config.toml
vocab_size = 8192
norm_place = "pre"
attn_scale = 0.125
init_std_qkv = 0.0377
init_std_down = 0.0
optimizer = "muon_variant"
lr_mult_qkv = 0.4
decay_fraction = 0.845
final_lr_fraction = 0.0
max_seq_len = 512
doc_mask = false
MLP neurons of a small language model. Each row is named by its layer, matrix (up: input weights; down: output weights) and neuron, and shows model dimensions 64-191. Each number is 500 + 40 x the weight over its row's rms, rounded and kept within 0 to 999. Numbers have three digits each.
After each neuron's rows, "fires after" lists the tokens most often just before its 100 highest values on Wikipedia text that the model never trained on.

L4.up49:469456489508510530510442572447451510446501508536479412440421526509519462570491470479526490514513474556531491510471478547421525483601596419470529451462513501496449490510506439547418497460474516473542526481496531517435564472493491507482567475497511445456550491471464506550490524506475491458497502461504536458488514508502516499508468483510458531452585462554551469454444548538569516478510
L4.down49:506512426487508478471409430492441472477523550535530514438484483518460472454509464467527473481550532460487499576505514510551517478579523457563547459603503548546534471464425498533518565518526578447435480460414492535499425509496503518450501473525509561505461517502521488513439480505556455556470569512544503522544452505476522534497559557543444486568458512487587487553458478482521508500561
fires after: "\n", ".", ",", " (", " medalist", " the"

L8.up334:475458512538437531508535496513508454407465515436587525530520489557548483461491497435477468550537571555480386455476467491459509509497460541504483519460497426524426498440424495445525558459575431498518500519526504520436578513545530524520499548530501541513470430485475546504469506495539532494426474423471524557442497459544474431516459473478398507488532545555518525479488443513484524526535
L8.down334:460503506503581536411456462490556518548523518469443540476534512450512568440446444528521440515523613564537531489443500404547489568518489466531479469495506463526460476507523496471440512468486482468493453538485499509557605445542526518505491430491466547472446449562520493517544483530544479539481478488575458458515476477501497533579528526464534467440476532456449455499498486480525458470525
fires after: ".", "0", " ("

L2.up392:518548419497497523519488407445463546498421473515544484421528523441475544558458502501540512507533495481444558498534523572505607466479492516486526472540574498485476559511462445478531494503480569581489540448489489489455475543502508578451518519496494475474503500501509425576480538436515455508455499510448487454493538536444537524531522416468442483540516534562518504398457451503566445491474
L2.down392:530496424518494523522483539557493533477494445457480450434453453486444453449481480521485548461538579516462504482535546466480536428561531514492466526524478571481575400520597547538514559494551413436525546478486553509431446510489516544479534444473550556547424465542548543467547502490508523553467531461494493498591515493521527540511539543494502419498516524477486480525493533488436538515502
fires after: "\n", " and"

L2.up630:500513539482440558464507428503557482538499547409467451495483408496478529554499484436521522455538466506497527446507553487518469431479473483471535480522593481535492540433496549530530531400475563577487535478533490503486573447507523512495471495512502532549447503468524533456507498533600522489537516507501422457553446551491479505500580485524519516490393573527534530445517526471612509505503
L2.down630:483569492504513424498489512528489493519488422511500459495495460493501503493570510531492507535442601478464470457615500490519565486589544509488535483489576541500461479501462524508563462523516473457499421493549540551455520527532486477469581503530504480512426480496452504546461512581472451499507531517571452526458441533543505539480470582460491484476563520473478466459473492489497471463531
fires after: "-", "1", " to", " on", "2", " under"

L8.up66:496517534403561572492454530525468485494426521498524539528582513484488514540479510545487536431489487525523464423517521497491533489514515412602460546543525416468402493498493512500438507513473443529564468557525507517445527516501470482447614482552553494486496511505442547493524542433463489529494513476537532534524508520456465518522509428496482553481478540527510521489410451498507524459552
L8.down66:494523498466508472454510447471587527518496492465548507484490460435494535482501547409474495503519503537423521562509539528534541464516515483480448416517530522552526418515494479485479526546576470539567503470516466498491568517439463493423503442526423512459457588503566508540490503489439516502434504545542466469443502547493466544482538434537495588536542519460424551485462425553445514440539
fires after: "0", "|", " the", "2", "-", " "

L4.up599:491527559490524542460493452431456579541458502488459526495572531598445557521512506497523482530547517490546572529511491548555516522524529522488433481477454510497464549580568496470537480476488530560517498518498491486479537478519453576461498464419541512456551560508486482471496445493534492579486490530568428492578504528494495405562473453503526515492468565523533502511454503518473445443487
L4.down599:567470444559477503425492504497442488432580459483422491516502590477484425480507533503421540545512474482500533509516490478442548458469557453559457559452485512520493489479518457449480457523506533461516521437473503480467561488522468535477505538565453557504514459516526507476469473450482554567529493454426491504504589485536486459516568485500483500423502483432478509569485503543573552477607
fires after: ",", "s", "S", "as", "w", "K"

L5.up722:428508437492543500511488590509499481413481585521521480472471533543522488553517526459553473458490511464419424466474517486528487497441477465489438438477597512482511480508530476475456569478461505484593546513508535502514472427482485487512446426474557464497545532486405485572555496533487470472476489489497510514572500525483466508460481446536467539473540501487518542508485533486455533569485
L5.down722:474485514495509522510492485509440523488507498510575540526501492446549497483602532501486589494512426512502493463455527447477469464504469522476516513507462464459531467480516523540509494410454579537537480525470542491500473470479406433547506550493486496497458499492455429464479506485460542504478512565430520578498516548518519469489520541471537470515526557515483468486500567559470436466477
fires after: " |", "|", ":", ".", ";"

L8.up101:495467531499497521491493511500486510534534438537514510504528493527518559541534400545495471537424557437422436524550519466455535473520475471586515448547476562474506532501549515484548510477506440448524472495511518502486518543546463500485392552473534422548444454564457577531473498471545560547472452467475500573466541422494439458498417492501511518490582465461513498451469475483484456498481
L8.down101:497540549455460488544460501503558544502495478453554522473486440451484495494469483509508470458470469526517443466524497524535454517570578552471493502472484488469490529512430512482481449524496575466479521545448439488593534538525462510513477440437502599483510585497366515525448436567526458500581476489526505480466482528495461560556526535530478505495464503444513483516477498497538567498454
fires after: " ", "."

L5.up556:537514493412540529466470528489538470525527542544479527535470466575524453567518506451494443549438469487495553562538416500517484430400499447503441505520530492500544555570526440549494476469541569568535517466544451461415540486490493462490474437494446462570490570509472580459510475522561516415507471470530436521453453534579483498513512438534511432479543551497503478540491530486453508512455
L5.down556:474488526415465480496483489465515496469470502513501549554472515618483526421544568444471500497453487560461511556488529541479518474458466506538458578521583499419436522543488464499462438501491516488450492565491513396431523538480520456502506538524493462560563499534492529534525484578484448489519490460459502494499525475524456460445496438546493534520563549423584490519500503510536465531407
fires after: "\n", " is", ")", ","

L4.up166:452515531518505528480482452499515555468548547517569515491509494516469474510498504513535441523473551519473494497504539602550449502479536468501500590466488541502431508541525455640566488510495462492520535534501503519452593428467516478519552521551498480415481513515479513474460507531536495496516514532395533566464466515505476455500490550442520508517591490531483420517440503515531491462469
L4.down166:564419492412545424493469517528453520453488432436583461496521520456528508509491555482528535542506525499545554534492465629529445488513500478511548537477470496560441440530504512529546502568500522493486547448557465509520530504470477359453503522546472486492427464512488556487484522488557500555520554425533504531542562409460525515553519541478513516500521470452510518524516472507499519487498
fires after: "9", "0", " the", ",", " what"

L4.up543:494498507470528516507515435604486483503481506507517488523486508493532419477446521471439468553428559466509544413559503532475514508490493484566534513494475567456451402608495531421504535475453457500548499547520498526465538413511555459518522510537500468443576573534437518518541516502554519526512549494438464544540517409438464518514502469569464497491440506540510465496509480532546495548566
L4.down543:556535532527571579522518571487482493538483483467499506538490542426524474507486503483462482556465526465527583495522583460548511475497522442514428541527489509375467435525556503480563517481461416481573479467444517445463553473550637513496533424466477472528518472511497551521546467520542485506544504450430505460433522461495536493471471456473518435500553528481524478494447519551530507488491
fires after: " ", "|", "1", "2", "–", "0"

L2.up399:527576434493475424497468531523467608529496462471572526540467495466520553523480470469530534552510541525525477512521498521580489458531489433540504489487416470458518554464455478467534479483432472538496471499538447513463452520506510590517538491509445467445527514527440516509488592498516504494492508505459490499438515539529527470509479500571493492513535496478503467531490563456492492527487
L2.down399:539525464544490518422536473523492526479455473508466386491428491519505494527512398529509546425434554529517490501471482459522568501512555432517512478513556513422503485524561449502512500519447455455518443481477497479525434527515457548498439545516572585466529517522492514480509445458531525498458502501478454540507569529567467510524493469574463548546444522604601478538522405469477532474491
fires after: " (", "5", "9", " ", "1"

L5.up486:477487532450471493447446492478450496526519486511476438549431541499477572500484531457494548508498503482543458410582605557550502455452472493467572492493490396503526477486528446514528546492534503533466505523502510488584499501470508504553529503542517511492514510444528467555543536507508459486559530495447513481513540444484470494469467529529515470423480500563493487464483445489540521512590
L5.down486:548422489558447506486528558485527500522461512466564418485517470457428551563511509540512508492502501469493501537452418588459459533502448531485445572500570519528454488529537477526512499507496460432468477448557469499499543608502490504479478554510485481502569504460485499495502500509500512502414448464529494498495449570463494484417485469555489521476478484490537530459492588427538463608467
fires after: " ", " as", "0", "2"

L2.up446:457544522499438457507540487538475596516519557523443573508526482410533453433509422519444540523522559432499533512464481467521507399504535474516537499556521537514522524557506604486481475432509508493543502455462583473508481516506467449486466485518510521518506471524466463455523550481427520510508461475458483687532525483510436494499487461528508560455562503519484488453521458527488479561485
L2.down446:502463528475445522500525463457501514495519522478454437564540499469508526521567503503591497495507474482584548399498558465550512598476473450499520450430495502494527494559451488429469547522459446535482479544510459507463520468510530548451461580565405451452489526490535492450469471458486456519443548465544446467480473500508503545500605437463509459462510475521527499599506527569534515503430
fires after: " ", "gu"

L4.up209:507522502498485432534501451534514415516496523514507506432478434488477526476473494422525479460479437526526473481455499559456476547504505470553562513515510526527441542503429522544593490540452518545490578478435470496412444562519576510551478494478552437516417482497482495549495531513481539490548481435482506449507445491463487437555525498463489439470463569491515520544554503521513541488554
L4.down209:498512512458487484537494416508513459523495438489527459527469513479530517410496557500508549567493445503444460526475461448468536465589490527523497552461492555516540569500564457475404520478508449410482492445461570450539481517535422520487541514474544520495501505466453483434505528522448521484525582472418556497474469517472501548519501459444546487504479516517453516439475507529493533500496
fires after: "1", ",", ":", " ", "-"

L8.up391:428483559522488507502520541551439425520483488546492489511506480507528501515496518502522458527522506561522484512535490528458488480553580517472487475462556438433517544478421468493533489532445455466509521471554547469462495493496494498498600488461533520432471461553412525504468479497509581531567505560581506464532469451544469532447502458503474544517541509545451444470403499477492481542517
L8.down391:468531483473511537460455467482557440496514573561519436459503541463514524406431534447548526481487527475467425435560466532513490445555520482508466537503499533555503509482520475517499524460515493480482427483499516492532519527514525478473489496592589469502449472476391550514585555461496490456487511476554524481477574530507531533467408483502493491472502445511565516544481580486464501448507
fires after: " |", "\n", ";", " ", " No", "-"

L8.up481:431486496524514462481473522531531468492510507527472547554518488531482421507600513513473505598448507525434504492427522556546483495444494548522568440553523543549513571507528473440504488508475480544498548463465458428549507446433469485544511534526447432529460453499519454502498467559448571463454493482466518518514470524477465497513462460484507479497536477504534526445505514540456467563506
L8.down481:514426501571566490495497465532572455542481543572565587468550510541452476557521522561498505499520516471467486439457497490458549528506437493471491509446563468519503516581499493483480545472484510479470531385505429491466478513508438465441515473487447467433497473563459487538545467507486482461562508490489454487517467503519434466585537470455547499527462476541510503608444557546497568448470
fires after: " ", "_", "."

L4.up414:497445490496526483513543489434537492470472502489459545575462483526466450592510554504432439462510463546494520467529472489460497510580520454477571592458558550446521557470525622468481550503473503575517460533451579539556491494471543551495451509537525466573542482504441449546468500496530470444520527494472524466466493546477504466582524453474542433513487538476469426481473477547412556562490
L4.down414:465518497457495556500511498496460518495420541509550522531444482495397528546519459516521535479520467576457502483492524461503458464562518533586473518462475466536467506485484464502478495568520495561472541526473471431528469471474519501486479530514433509566502555448537557511496537564449477527528480555527537556513482537481479455475452560540453519432482547454454452476517551494478485522487
fires after: "\n", " the"

L5.up681:505468533497509496418504476465445482406507460569542523463483398467570508541475457520509501473509552488532445467486504488477410531582495454542496565534557535459533496525487493578460482472499500534525477478545478533573520471508469488525533435524478502492492536516459532457464500440475526521505511533442530450417535490510497476531523488550537478540487522522572530488440522541582420379527
L5.down681:461490509499548493486482505495513501540603431526473487539527511411458607413548496524567496518529501483470470546439506505520456503509491472536436532433527506419487465493494536449532537537494483553503557468552539524512493482562545482511425513435580505546478418522488461454501483512439455485510442579597531472499514520397516471477495535557596554494546467474420480512488435515497477485496
fires after: ",", " the", ":", " ("

L4.up723:439467473494537565529449541495601460451496525531523544501471531457559509498509480535541489515500486551485567505510510531473497497493412507513456555430536562435419485579493522537503531566511489484567495540524462429482462464441536558516548389563453491503485546479396454536545524416514478503512527426502509475525461484524475419466509511513562526525514466550531549575446480482550509491501
L4.down723:541482525552542464465522339477469545509400452553485499476487489548509557469479466507466561501500541491547531528496445534524528545506544512436498470592469472495539547474460524532535433537588504457487499543532474410507502497507413503528472525539499576495497480543497506523542449485467506492466565508557488543546564497568563489453521456493532500539486457588434476454487501479444526505552
fires after: " the", " of", " |"

L2.up24:510643504424476479516495463495483476556444405520545555504439493478511457523461537468542513490454496483435568526488491507495557513460568455457505514519500505445535435537516488516529519548545489495488539468423511507535501559527529541494464525519556548485538446524550432436542520494508496476448560531367510462505574494501529496513453452508507477452427545450564534439447478516526435471457
L2.down24:555507494532476491524450524500475548548478491524516474543474436511531518484465450579537517461486504502513484438522479475503440484590543569514511445477529559487459461347461517416489543520459464531438503509504581502448589467517523545497566467487528471443459532535515500507474485426549499467485436480511485501484473473501526471564522504524451491494540512514522565533466532508478459515460
fires after: "\n"

L4.up396:500477524521503510512511501583571457479510483558521529496577449517540441477474485516504503522440479459492448508537525473452468513502536472474500499546541381458540454452525482522495515453525498489417607441531469556407458467550481498503446550613522520480538508457475521491531478539648438494485543504416482470539436445461490506472519544571513529495420479479518506606462504479463481451528
L4.down396:498401429522571522534493461442520474506528539436470569489483537497451496505489547538521400397526524493485524497481555386560484513522524510461474519502531488505464558452508505478497543484464445498538583490438540474547559518553508443473532479483510552507478452496511580516553475547461449453515559454540469420492490479458477584516570588525467412503557534483437507530505462503605497545492
fires after: "0", "6", "5", "2", "8"

L2.up417:485564425464555509506446520544539517450456536503446533456475497542516521483478533506457470465499498550448542517515555494436527526484533496498464466496539509517483391529519542456529520557437534481456490472500566458457476486464534572487498503525478451531524504524570482416491475571516441509466526489445556475465511566496507451497491450506465475502494566539580557449397491494517444509460
L2.down417:537547501486544456430544541500500513520452497548506481495513513487500505486538437507468431458441490485515447487545437506571517427479493574469508518433510442502561493432526490569573527494528544473528477500463509517490464525540517579523571453478518500459498514537535465462450487465474482533467537479444489502476566483452590504497416485553510439500521508421504581493523474506555549432438
fires after: "\n"

L5.up642:483554524583524484488529477433487532511446499525478501567512565522468519477513570444549435496490508513500535452529535496544506509610484503589472434452469471474492433457540485532528459460556456508540582510449540484499514457506485507458489448557538534519553583455498474511530469540455451496440531513520527530544482509559447501532530470535506498523491571524496554487506501552536427448444
L5.down642:537483492461434495426472516437546525489441513471429529460506546544549585545490496468439468565523473539637493489465505532507537511422505487530475462484454499479546527472562501494438457482524526544404440504521491477459494496493452495568547466545452481541511551448499498470445500504511499516532478559467439465502490487520518449509547481502483504480481451509524484461525568540536474546491
fires after: " "

L2.up333:439524456437532481492512485571476438509574442518539487519478535555382543473519543497420503457552501490485449506476542448451504549542480519500490459553559494518430442555489470435545428476496496522485504523487536501496538532493479582517465444606622543566457484464504504529539510581491505467511517458532452468478554450525468468500484477462542560556453469520508460541474458486472501521539
L2.down333:492524487486537483437545466491454494451442467492482588385500517529480570502402532534472515485475502451527486557531546473516496524476549505463517471544542536510596540451466454517499574483555444519476581540437500500483549461451481478464524473483568451511535479451490517497543456497459564522474474507533516471481455454519539501533533500466526496494388520472502450508464449504510543539469
fires after: " |", " /", "^{", " received", " Apps", " $"

L4.up608:483524494429457539507539460477480538397503542486578457588461482477525426495450450538548464461539528536490470410487533475482434518469541461501582468511581592515553573497517517487524533530497528514478489573431542516577519479432523529457504516486487484441498520515504509484491469501501477516433488449549471419516539492504524441507524436491520456523487526490491562494492535463511470545528
L4.down608:541548506483507468525504519468455534553550476497512478494492521527514549422474482576537504496419475497486415484465462548483478525570482515498498487523451503538508565474484392531465514543460508501425505518442517527522538597556423495478596470469507534477554525496496504487541467517482452484457505575494555468542471459452565436551509520493525482556440543470458508499513467497492522505486
fires after: "\n", " in", "."

L4.up459:448447505491522473474559529440563473444588474542491534539487514501510485550539537581512495439551523496529515541507487461515469482515497462421534509486559479498489436484444457507583527485479425478507536527467489448552536457398505483423547461455453520472531549441492491539458534469499506570503526440408489436529490416527481541539485524448505479532512472479536472541472503488552545576429
L4.down459:540489523511501517474452450489521539491497501441539524464495523494505438482511539443461480529520577534453534482461471610518495484526547449531488534550483509560512515524534479516482401512608523471479476466465495453507446546509468450454463579550532481521363535444512548522491453538454549403467497481571451529511552566527491454487431491470537501512485491497457437484513541479439481453487
fires after: " of", " |", "|", " the"

L4.up350:509508485503490523502517485566510516468562595523537470533553483494471521482535488484531480518467501393531436505526441510446513518525490493575551509447511495433439508464462498486502525511470503432533560505411481491510569505508486432505521469503418495570448552528494516573500505519493500492535529511485550529532493490551526498508516446509474442491459526504507478516476444488648535463484
L4.down350:577523438528496496466517504496521521502564511520444537487528503451500503533458513546509471463428501465517512501553495505566468524507477483444509527519451435516493506500544501447532435518596501450518559443548475485560474472572530524442479470385483473461474465556495475581436505481566496470489478472556474578510564538517534594455430477485500536502462457544612520474459611587448477527475
fires after: "\n", "1", "-", " "

L4.up428:525445499544425491510499424458445661558468522497521476477488527453501500547522515503551557485514451508516539480540520611508521530565466510456478506523473466448523463587554454451486511510499454486519498462456470472507583429607495468475498476529560466562487480451485491525519489480478474495459399539493572564516513411567469491476521465620463446454420548450516484516514512459468495506532
L4.down428:564449536541537567448423435533513450538532564444457508435434490533438488448455483494561512469496482523550460472482471404576500452490517546528472429481468539474480471524463489513547582531496478503511546448470558463451510535452558432475484479545449555541530535500519494506445489508525540501453539473523482483508525526496480480463494540505507503436522456552475491534496511531510467480567
fires after: "s", "es", "ia", "a", "as", " Pa"

L2.up767:511501475500476544478521473477534540471517514559468482475505507549522482521512498512392496504508445482478494504508498511454499507495496509533525580507471564473518464494607455551503585444506545516491549511429548427506452514565554427521480519443453492515499654567512462604474426461451433464531540485467472557481465463512467467557507492481465509487479466497497456398468531490408510520478
L2.down767:515531503485534503419463520507503467576532495437491501521533549516561482525512484538500451522459491457487533569551573445536510544507501479521567529465550420439437481499490461506500507548415504481480476533600494567494518499540570466554418525516442497460512499553521447464509408519534528552556446480475471448440512422535504451473465515391433487545465460485503489530533436534488469493512
fires after: " ", "-"

L4.up362:469529506561451468480390443459448476504557439536538555480516538522492479458535481448463503419496478458491515528504550468540475565513523486483553536519526409482484544464471494464542454499521455473592512471557484446415547493480479478494500475431410468501516514485498546570516485534479535491556535516470499501486475527444482455509474499616461534543493492495515500497447548529454493506511
L4.down362:523504455461529536468455534510507511400511482492504499548515452514502526532482437556431520446482503521465513456518452531548545487584478470480484464417380482499479575459551526512442554448431491492480496541510577553478465530551467548461539547601554530513536471480501476469490531469482452536450516542549450509485539468449494518486508532465485501550452449468486518592543451499495418486500
fires after: "9", " K", " ", " H", " W", " B"

L4.up469:471446464516530549492531497523462459510494437542440523480420466572482490478508467503427544535517457464521505510499566477492533531505522508445539542483487565522440495534527488559501531406529499523528440483552502536513579480496512486496402512537467470550524498470474419475565491475537433502534536555435560539461486439555568473475466487495454509602514489440479421505422468496496522482475
L4.down469:501459565482521524457558492479513504522426492492526449428439470569504403496505475492482528501502566503498462503522461471519530511434474497546529525492430549516529524461472497588503490421436473563501473588494524551513498490569515530482500538555492543585512598476487490458549495510560543459479508482464528522491469482520536550505577468422520448558535537521550471404513521465517450532435
fires after: " /", " the", " in", " |", " to", " of"

L5.up62:502460448467538516503475602465528500486548538588569553448403463458493452496555493451454455552540533574524478469491518549519526494488435524464497426547481517546536470576543486501562545469482494491554512505521502479468495534438502518590519420473464477510541457556549478523509502499526501540471469463471496458515611479538448472512496445431485516591449480513517478558509507466514487478470
L5.down62:473470442452470522469436463481503470404488515465541570475413581514513499468576490543526516513509506429431542528468502505452494523573548589497449520478504591528457509482477523519459531496493556518537469491494508422494536523524429528504471526532528450466516450542509504507546555539459507504482521509394591553528564543489601504447528520483491515482563544502483535502561518499492519449428
fires after: " |", ")", "\n", " Pe", " is"

L8.up126:483521555490435502527531454464527481467555559473502456577464551435425489518477598525590531451495516494450496526454476541495483539490561509511589462545477492483540538456505475529504469500489487492492383521493523572486556528486494516441422519536502514525518489574530524525450426445609468579471548529464493475487462470577505538511468553504503453529537476492507487481548454560500489482516
L8.down126:499466427549463545496474479517531572507499508486468462535456486522490476514516561518463502533441553468431418554521540517447487617529510484472522501536540521488564435409513505543512416568492569455564422539543447563495507423522426478576523516451452491512507506522500483579541448470525524521483449481534554439504505474465504465549512486504535436540557519443518497576485517490475504556530
fires after: "1", " ", "0", "–", "|", "9"

L8.up746:516459476528504527469477530478480511525471504505540546519510411514444466454502477529513532401528463522545470439481581532464461482495585558497549507472473517445475567568485476597491525450531550473424475508568525504539527502501523501491549425497496465497537513483560545499523469511489535581434593468526508548488500485485447505497576490482546497485469576489505405458451509486503432521563
L8.down746:469446435526518541472435504537443500484444419499445511430465565531460493547579525479484474479475436544447495439481496470475603489556466482480513530429512491441468544535505542530505513452518515481475545415487506457442531554581547507526461563469476541485553592463492491533454513520523606502541541529477511528464543513486477555490559441493507464544472472473528525457502544529437506516517
fires after: "\n", " the", "s"

L2.up674:467503422551477534427520502519547511523522498540528458506487487520518512554442481544464494455530450471537449527495489540571543491541519472534521521454492527515537532472429494547455464491506480546526501523500520511457451502612583507516524500515473500533565453599511591568481546497589491525513518478488526490446497457476476553471505514502432573492450535555485473520405548505596532524498
L2.down674:458455470572480503430445413465517483450501439453455515498552456468469449449494430507534487497455541500518465517502489420524448503600521614491571459466529507497576477478428554522475501467502471495488497556530504485512454557499495507509551516475458494490420467489571506474556541573479492534477507459516452435530455489469505562576519518570549448517557537445547485469506503501566471517554
fires after: "2", "1", "7", "3", "0", "8"

L5.up155:559470510450510558498531540469559519548439461403520446494473505509511490519462409540394439546499455560508498503518501460499487443540502487503489458496516495446492548497514545550502515502507469488482505478505462483500462504415533475442453440487444512498552560495468491431509497482565543514410528494483474470581471535518463494480479402532520495532458484496532543493430565544532543478520
L5.down155:503485487540559471499476491494494497460518452468539546541565459521525531481493493524504447493486510489432508529464528552495510533581453503477540487532479461517555515444481472453479450500507513594490523562460510465518492484533520480487552512466636511526429468526541474456426576497419447481532459465456512498529513474537508464494493615531505464510535512484451432515507464546496421484477
fires after: ",", " the", " (", " ", " |", "),"

L4.up123:542505466483419443432504499353446458530469520556554489509453486448517414527527471571456540501471479543435449579482499495551528526475592433456487467574485483468522487477493538529488517533468534551479561500519486510533566451506573525518492455510480421504469476511554565484508445450495569528497527498545469478459542471495511538514490513502453493477517531495497546556495467457462482473512
L4.down123:511424508469501454546466505522504479485499437501484502493488491535482491468499540586455471464466530474530571494472452500537513434523460494477452588486547457516490516502469513500452508550494614605473522504470500504511509443577534552516507520552451461485519527505557554419484464422473494515438525602545508506511500478511463551464557509484482502514499461417504480522515514496485516486418
fires after: " |", "6", "4", "1", "3", "7"

L5.up111:455547483468451481530517495461480458555469448458557501414527449438474536548501516430513514486501515465531516479564446436506490459489410493524512428514556450500462596461488572515540543501493525556532496553492484473490536470456535535500574488459458579517516496487513550464582462499456516498525503521483420506546426468510520553494521502521517488508538581549546586535479521472540459519548
L5.down111:482465507479506460597512530534471527510472498508556511484532490500519574548564497500518517437482529527480509589493481493486562539488513577434421425549565460485543522477507544481541533554425433511458530494451514538476542551531512513498550488560567495520474520394493407480518490485431492570532471450509546473483490460522408520556468485481562469525500478476424491507554475439505519539491
fires after: " on", " the", "-", " On"

L5.up766:463526516491529465560524471527465530450495497458476585524477527555527524507494505395512481462577529481577428422495498536516526489479503485522491527420509495538502487553441497470463467520537504510558476422417553526470529537505465483561553487474447461519526518480548474526541521553481501567453532572498534460408429491484491503474567392512514535540541567498492545412451529501596454535481
L5.down766:427527457480445546469489480529485513503485523460505536528584491647593531502481546497482531415501425536533484513453517500555505460433582510470508425449512488458534519469519543479480489494577440455472492441458585509460493498454452512538604518446514514499463503506521506559505511448505453507465484563436481579558499468483501470483520498515502508461477523498507489499539544454497452532568
fires after: " ", " (", "==="

L2.up285:495466481549514436495516441577526445489534519528543533527524456543463486557480447481437535505498502565493450527497490447478479544531493509538508516529533519493506507512477490473471486411495498545507529589528530449588514475507595520493516450567528519492422444505532472522481459541607442491451531465476466510573453537469419422522427457449523465477545498542471452454568459525501547524534
L2.down285:501373483495531410569474467416510442533502475521543484421527506510537463475521521493469588475501498515450449479469473435485511504482468519440481487512521450448530520535478515516526497552551601490458484556520547515404485515519559451433535489561518432444538454472490544505522551559495556528539502498489480492510499509471507464459513556530466482512536546533400522438515489490481460530464
fires after: " |", "\n", "==", "|"

L2.up570:484493550420461487564465536458491577470530563445494518535436465469540545533483531456470582486464456541550495446507452614538512492443406570444462507495443460465512522479463394465555531518469563571521497465465535469573551492431548483584495514513510459538536511523617465541547498457496482474468538566513538519530502536519536440505515582504514482509508456486509518466526428507505505509486
L2.down570:531462452474432495490441462517515477497515472527536432502555490588411536515556472542421475497477449502571460457497551433539491553592488535515472466452513518526534529542504548466455500484597428556495600510465508505503470461588470431428515503484517501484473515507493559505463455513475471465494538498494581437508495505487533559497512471523497487488504531457536475463545520538575425564547
fires after: " ", "1", " T", "8"

L2.up676:507558488472462491509475504418467455503484504470467504504473484467488557478542515528563535505527523566505486451447460538566515490443496460497504475598449507543431467480511486464382512492514541530471550484458536506531499407478516430538478529516488503445493495545475473573541516451461461558499477543488502523574482496484437523465528554524490464484483534515461527540518441562448552486563
L2.down676:519477493552498469514458551473500549495491520542467397499569472517517467571485516535534502535487535465574534483507526493496467609509488497498525453489488537450480528462484516457477559508550571506540487482543527526485514468494520491621479396494455478485504525481502530470472396382437490428483534511485468521525518469503444504520493633505553444481505548501480485487528510553418418527474
fires after: " |", "0", " ", "1"

L5.up241:519461535499488536479521423455484516478483467509617512530470502552464494465460497574433476491564411502484483524491537471470459538553514466530555550458490510475485534547470472504477461468481479472503530447492498444504542477454498536460551524576470466506492485484488575469495451499465520538494476514474480521556442474624513507451510509466506529504537503501500412503452437391455541502527
L5.down241:513494419459515451528444550568551446472448538473558492484475520465479481479483549475501519420525514469557460502518422520473463495487439487556527501549507531448558528570502514523433458482519558467476489522488440468477500496475490506502547492478504550551528471403516498496470564466516498470549556432535508535479522524488463502511563405528513515560457555538458467515583454511521507518494
fires after: " |", "s"

L2.up622:459592505526508497516555485553500523500436531524514443458492478478497598573450466493526412536501503456545452566501448514531499499530434469484434456577499472509523521487525489482507541538519493495542523385490498502464529500486581497433534549460633527521564499401494482549472515551576513524547505502505514524542464486515555542479510414422462494489491500503487458570475518562510440541444
L2.down622:594571474480514522499494531494470484467533441484495508478482505486453570460525508509479474545522492521519551426496446512506462447487515509541491580510475551506521506493453585461443494523566437459523512486484479564445441444522562514493454481443471515494508461417554506599514512495494479539516527470489474567508492495434552560505482459449518443504527606519555448454472494495516401489473
fires after: "\n", ")", "'"